python train.py --vocab_size=27640 --attn_scale=0.125 --parallel_block=false --init="normal" --init_std_down=0.00435 --optimizer="adamw" --beta2=0.98 --lr_head=0.0122 --decay_shape="linear" --final_lr_fraction=0.0 --batch_tokens=131072 --train_tokens=911000000 --steps=6951 --dataset="wikipedia_en"
MLP neurons of a small language model. Each row is named by its layer, matrix (gate and up: input weights) and neuron, and shows model dimensions 320-415. Each number is 500 + 50 x the weight over its row's rms, rounded and kept within 0 to 999. Numbers have three digits each. A neuron's up and down rows have the sign that makes its largest values positive.
Before each neuron's rows, "fires on" lists the tokens most often at its 100 highest values on Wikipedia text that the model never trained on; "fires after" lists the tokens most often just before its 100 highest values on Wikipedia text that the model never trained on.

fires on: "\n", "=="
fires after: "\n", " =", "."
L2.gate103:560428552470571603519499437542563488461418534570591512539459514606599488476545441514521421605488513512537545494460483485598431534500363447469426531546487553580453427498496463551501453511466515497463440481514559557457510526475576500448468459538467564487538548467470464487484524476471502444
L2.up103:513473439490565551502472455513447453522499509480564446523488515496536414455503415473521526463518490551415545465420387533519474497522474527538509555480419557570464516543519436363408549444499595533550533522484474395509565530467588499529571505484452489423474491471484483521518509463357428521

fires on: " the"
fires after: " in", " from", " to"
L5.gate910:484541522462504530451510525569601480527431466475520493478561469566450492551561467451639563541528522435478535493612600611569510548437562509561532570473553564546555520487494534440464469546425485540565555406473529442490513555511593409489499481592514488423428361517538471562538513444551502438
L5.up910:426552498515439506562564500478489517506469550504552544433517515479492445450399459497454456417535583492483497593559493563532527498533542626515479503566434466513464509487531424432399472522526344506423520516512514474518559407479550504509517600562500441533543453496429506526490491424550580429

fires on: "ris", "ear", " Der", "ops", "les"
fires after: " Der", "-", "y", "i", " L", " P"
L5.gate541:469445491504471489512509479482547512509426511566567432512602459488444537483475523533454552393526443521520559444467576526498495570614489530511479523510472556410511466458520545452567510416440565517625538447457452548491492487541522560457529575430559519569488467432473488483566561489479418448
L5.up541:402490501533478432562530366487510516515560575508520513550537447479516488539575645471428537419500485540453513532496483532485541451519522472361458507572469532462492498468527448542491597525558533472470500440535495539409487455466508452498542559445531480616521583570533459510464418468566499484

fires on: " 0", " did", " 0.6"
fires after: " |"
L2.gate655:554549542538544410554620613492459484459464558390484537590423469510468507494562545485552534457457515435446529564462524486437557554498542541455508384511509566393543462527623509510492446503508509445494556560475474534398528547436444526512550522479571457487515450553571465452516475544475494539
L2.up655:463503557492573419492469504383504551502594599497460543509516580538631527460512561531558506554516457552507457524564402547533468550505516505578447461568601471402475490558475567533516533500510596522504432570462518506449498535440501506516448447572492509545430383519463528473491469514577522463

fires on: "-", " It", " it", " |", "|"
fires after: "\n", " that"
L2.gate979:506521468420383516466399457515557440478510482469593444562537436423509469528411440423488465510456499446553516463496561441558518475476419582537501473507468573487491509459459522577423532518431492522535553567518442428436539510530566450531493561466492492524485420482570477545483503527529454568
L2.up979:505498493561495499524522419563532562538518534427464410472516558575484459470508512530452589466434512433473530449479531444592548434521469516466515574470491535414534540450526555513513556466516529440462508536519420422452532536494491440443391489574533481501525576484535456625495487481495421476

fires on: " ", " —"
fires after: " |", ";"
L5.gate20:558512544440435513573480454509501464553499468412490557517529452605558556553508469548519508608547501487480449436472496476409547546509522514450486443503479474527497464495562521478488573578447435468580437458625420587539496437513481529485406590452437572493420538518571504504553557569532472469
L5.up20:619469492491536550539481552443515504519610495415532525529504491474595466529474486570506531498609560562474424531490510498531577494551512479494416612554430539504524532446490561526451472476593444515509501485583508490568463487500569529483557507524511478578531494446600428535577497552454485524

fires on: "\n", " ", " X"
fires after: " |"
L5.gate1284:562455524441601623514516495462546549568516563567544520537543523424519419529486471472510522503507556529503477520447494527491542506443503544426504480508429476536500474499396517539519521539524536516527451502493498507494454539495547614523443454512491469537501391592550458475436481532483525554
L5.up1284:460449530374549535432466490509610610557479531668501471630486541533511403525441459498497582507540621510490507554567464474545437488469551551410406452464496479453575538382473460510566538595500494500481425475465520424495461513486541453548401491496460513484459489482589458568535452406517562472

fires on: "\n", " February", "'", " January"
fires after: " |", " to"
L5.gate416:582404455494373561470528478522442449446498491511460538454484538415444530410438539599473398442540497486488522465486498543591558486561476588422517445582417521550487535453557497440441500436411513371488472470495506421380498451505455438495401443468350528615407595543481451372411509492506432475
L5.up416:576497484465569553548522588458528467562538451528404543490440512557487511487514535525454465393487531480542517452477525551492500503483495540524526523397555495563542579612494509484477447429542570586458440537538535433358518466486437483555509429492480486517470576474521497467513443477508572397

fires on: " first", " second", " Second", " next"
fires after: " the", " The", "The", " and", " his"
L2.gate1096:480465452391503522605535579496573533476475477502508527508510479489520507547572543465456481503550462578533498418471518528595509543352453513513564495548438501555442491582450457484518520467367549452534490484554515426470587530489545482501492613566515416440536536433561448535513527406555516537
L2.up1096:413545580420545412467544528442514549466537531449330484521509471509614531512521472530445508503390431593564473515512546548493419507536501437519442522531549462588462518504493425564572509560465483476591419451479512455574491495459495419531545481569487497469449542451477635531509532439445419469

fires on: "\n", " |"
fires after: " |", "|---|---|---|---|", " 8", " ±%"
L5.gate1341:491505494450514456505511469519497584600475510484428455495483487563528584539463577545476466459492446502494473456592436602503514543446505497413400541559468501567481505444498453548543504433585520507548545511458366447491527461560497540583488639507485483539558465557580440574432573522410482546
L5.up1341:439528483445523426551432436507648478446505482479489490464407507513544531599488470467536539519450593522555482532472510482501453484480426541498423629503468526465462520408602507482512552535451464489440469382481600441478465531463494499426460470449533495540474473460624488537501416481530502479

fires on: "-", " a", "ind", " an"
fires after: "\n", " had", " has", " with", " (w", "-"
L5.gate487:553385458448448578442450563629498537506535443447558542498511501523527460497383451418491420520476384549511489502525512419466501511437465528494451456488520491500463400540497489516538550431493426500460473506452535563537553464473522484440561502501545573524454447408492582495548531588471532553
L5.up487:479584487503506529459534518565531459438481500433450563467485510456481519534456502607539475525504430507533482513495545451504459463542507583488504539469507511599428368470527571515602510564613502436542470500491504591492505423567483545498591510504470583548418512410476499562410557444515559468

fires on: "i,", "50", " 48", " 47", " 46", "48"
fires after: " |", "_{", "|", ".1", ".0"
L2.gate818:555506625477493473408585575492551522431546528428501473469456423596468449474558456485531420416446511537589574444482545526527500534490536563517464530490513485368471534579457530450470479551481558486513469559515444492422492433518543515444536479480562519468479528543426487481513415500539530433
L2.up818:458487490487488533393510459372399495492599449507513548553457439541573522520528476482488540538548537510538408522611479529489463486452602514492489480533466441432532576522562498448402552508491445540399494518466529579516541553438554469446460427523476488465472496568469584463500473544563566540

fires on: " 0", "ai", " Route", " Louisiana"
fires after: " |", " &"
L2.gate204:467447535491526464501474498589502457477410422391570466451441515494504559514498506566501441529475481488533425443535490516564519460533525535582508512503559499518558467390461386460471528581506521487441442515520574490588423588478469538545508554506460554452531559521538478556473620481523557535
L2.up204:493450544486456515568508464504561468471531548542520451579513443526514536429549494499465566495352499484507590490468520437570513463493531484512506474568579515499559484418501459498509403564549484506465531517516549463480473538443558495542493618485574513466511484488535438479424519407523483583

fires on: "-", " –"
fires after: "\n", "ella", "ia"
L2.gate554:457431473575536393509451547431539482526482579486535546523539474508452535493617466486525495451516454480450525496531545469440538488599568524507505477522499517559510426556515519567497494498465458536360438400543525466433486519602555474586476515524458472517527410497461545468513479535532458463
L2.up554:518452512551443460526410546570435545510482515469483495462439464615532505478506498513569504468443495502425548517519519529510518525440549410558449536363571546470390453405519483529459403556360506516508452556451423461534484532567485466513508535475504543427524522416419494574492512508613514531

fires on: " |"
fires after: " ", " No", "i", " 2", " 7"
L5.gate605:542475598516541394479418555485504517470482478454605489580527452560523468484511459511553536452585556574422492489531475542572496498570502514625473601485493506578505526534498452470558493478466555496502509420509488465426457493528445465517533510491480456537448551480511464443570444494531511456
L5.up605:464550495528513529459606445549478508492461590547487488417537518500575429503506444476537416484475496428479506536446441532476568529429577487506522520520549554445399513480448462538551535547533591464490526517526496449424446440541576534539527527517544519550534443598518509496457456460612476434

fires on: "-", " Op.", ".0", "2", " •"
fires after: "\n", " Vol", "-"
L5.gate450:434419544415498514520448474531527535498522523534470514529502551571438415553452482511452439479488510549597395563629480479462513515406540586471435485480451455478445569466525515527555583516493490494540534491448485475549497423443534514504466432515498539573485599524506462543496471489539528511
L5.up450:439526457607424499536448474511521500439513519451515473516488507539437433560497457496426448448491427529510443516540457487483499503470571503467420449483436478476362493518534484487463568502455527532515602550553522537522511458435588570520496491553551526584501538464490432528399481489513479483

fires on: "\n", " 2:", " by", " 1:"
fires after: " |"
L5.gate901:608481549446488538485474532626559570657401445517435569563492511506551568517445433470451540581529597493492423626506548537445527460506460452476468519429553434457506457480393437515477492523557478499470449492456493507494463502584557461547541543529479594543474518468509504484446481451428549373
L5.up901:540487455361464493430534464592455517489509479704483559538555525474568524491430560522556523511392481522519536431565457495640564466496514410476488466568523507379508498468395471558538462562536544498475561448536541481471441452433491521412422451512433522423479489475481400540445496492548547525

fires on: " second", " first", " each", " Fifth", " next", " third"
fires after: " the", " The"
L5.gate1272:420466519487544471521505483504495573478456442522492486498433473482468551442500515587567540479518503538411445428533531535447531506492590446496460526473438446481525575442440476466529493452470425533535595415573529500546579447577550542573529535536455516459452595385441427460476516454432541444
L5.up1272:524552502433543500498583531470461472534531476427457375521472460543541464513540446562491474476507522483446551609518551534558467523472483527413562516446522518519405515477448573477409475545500570511449468599556531457593522460578507462480453464574506522509492526498554517509478437503540555507

fires on: " |"
fires after: " ", " votes", " Total", " ±%", " Pts", " 8"
L5.gate512:533470527476536505526467447439544539499477484511523577455510492472516437531498465519542393474599496437537584518475525574578466500449482455500490606532527530498452540601535435504482462575581477495496522501484459475485428519555463519465522450474523512498486602524474538515529484405587466460
L5.up512:580624564410530502484455490522461508480437437488481583505508481549562469547490538538472501462535401543458472458527496570464540538601469543449408499554514490560511571383497427489536440515462556555521533436542514487597588438451421458463424475450489511455538519551552495497430558489495491421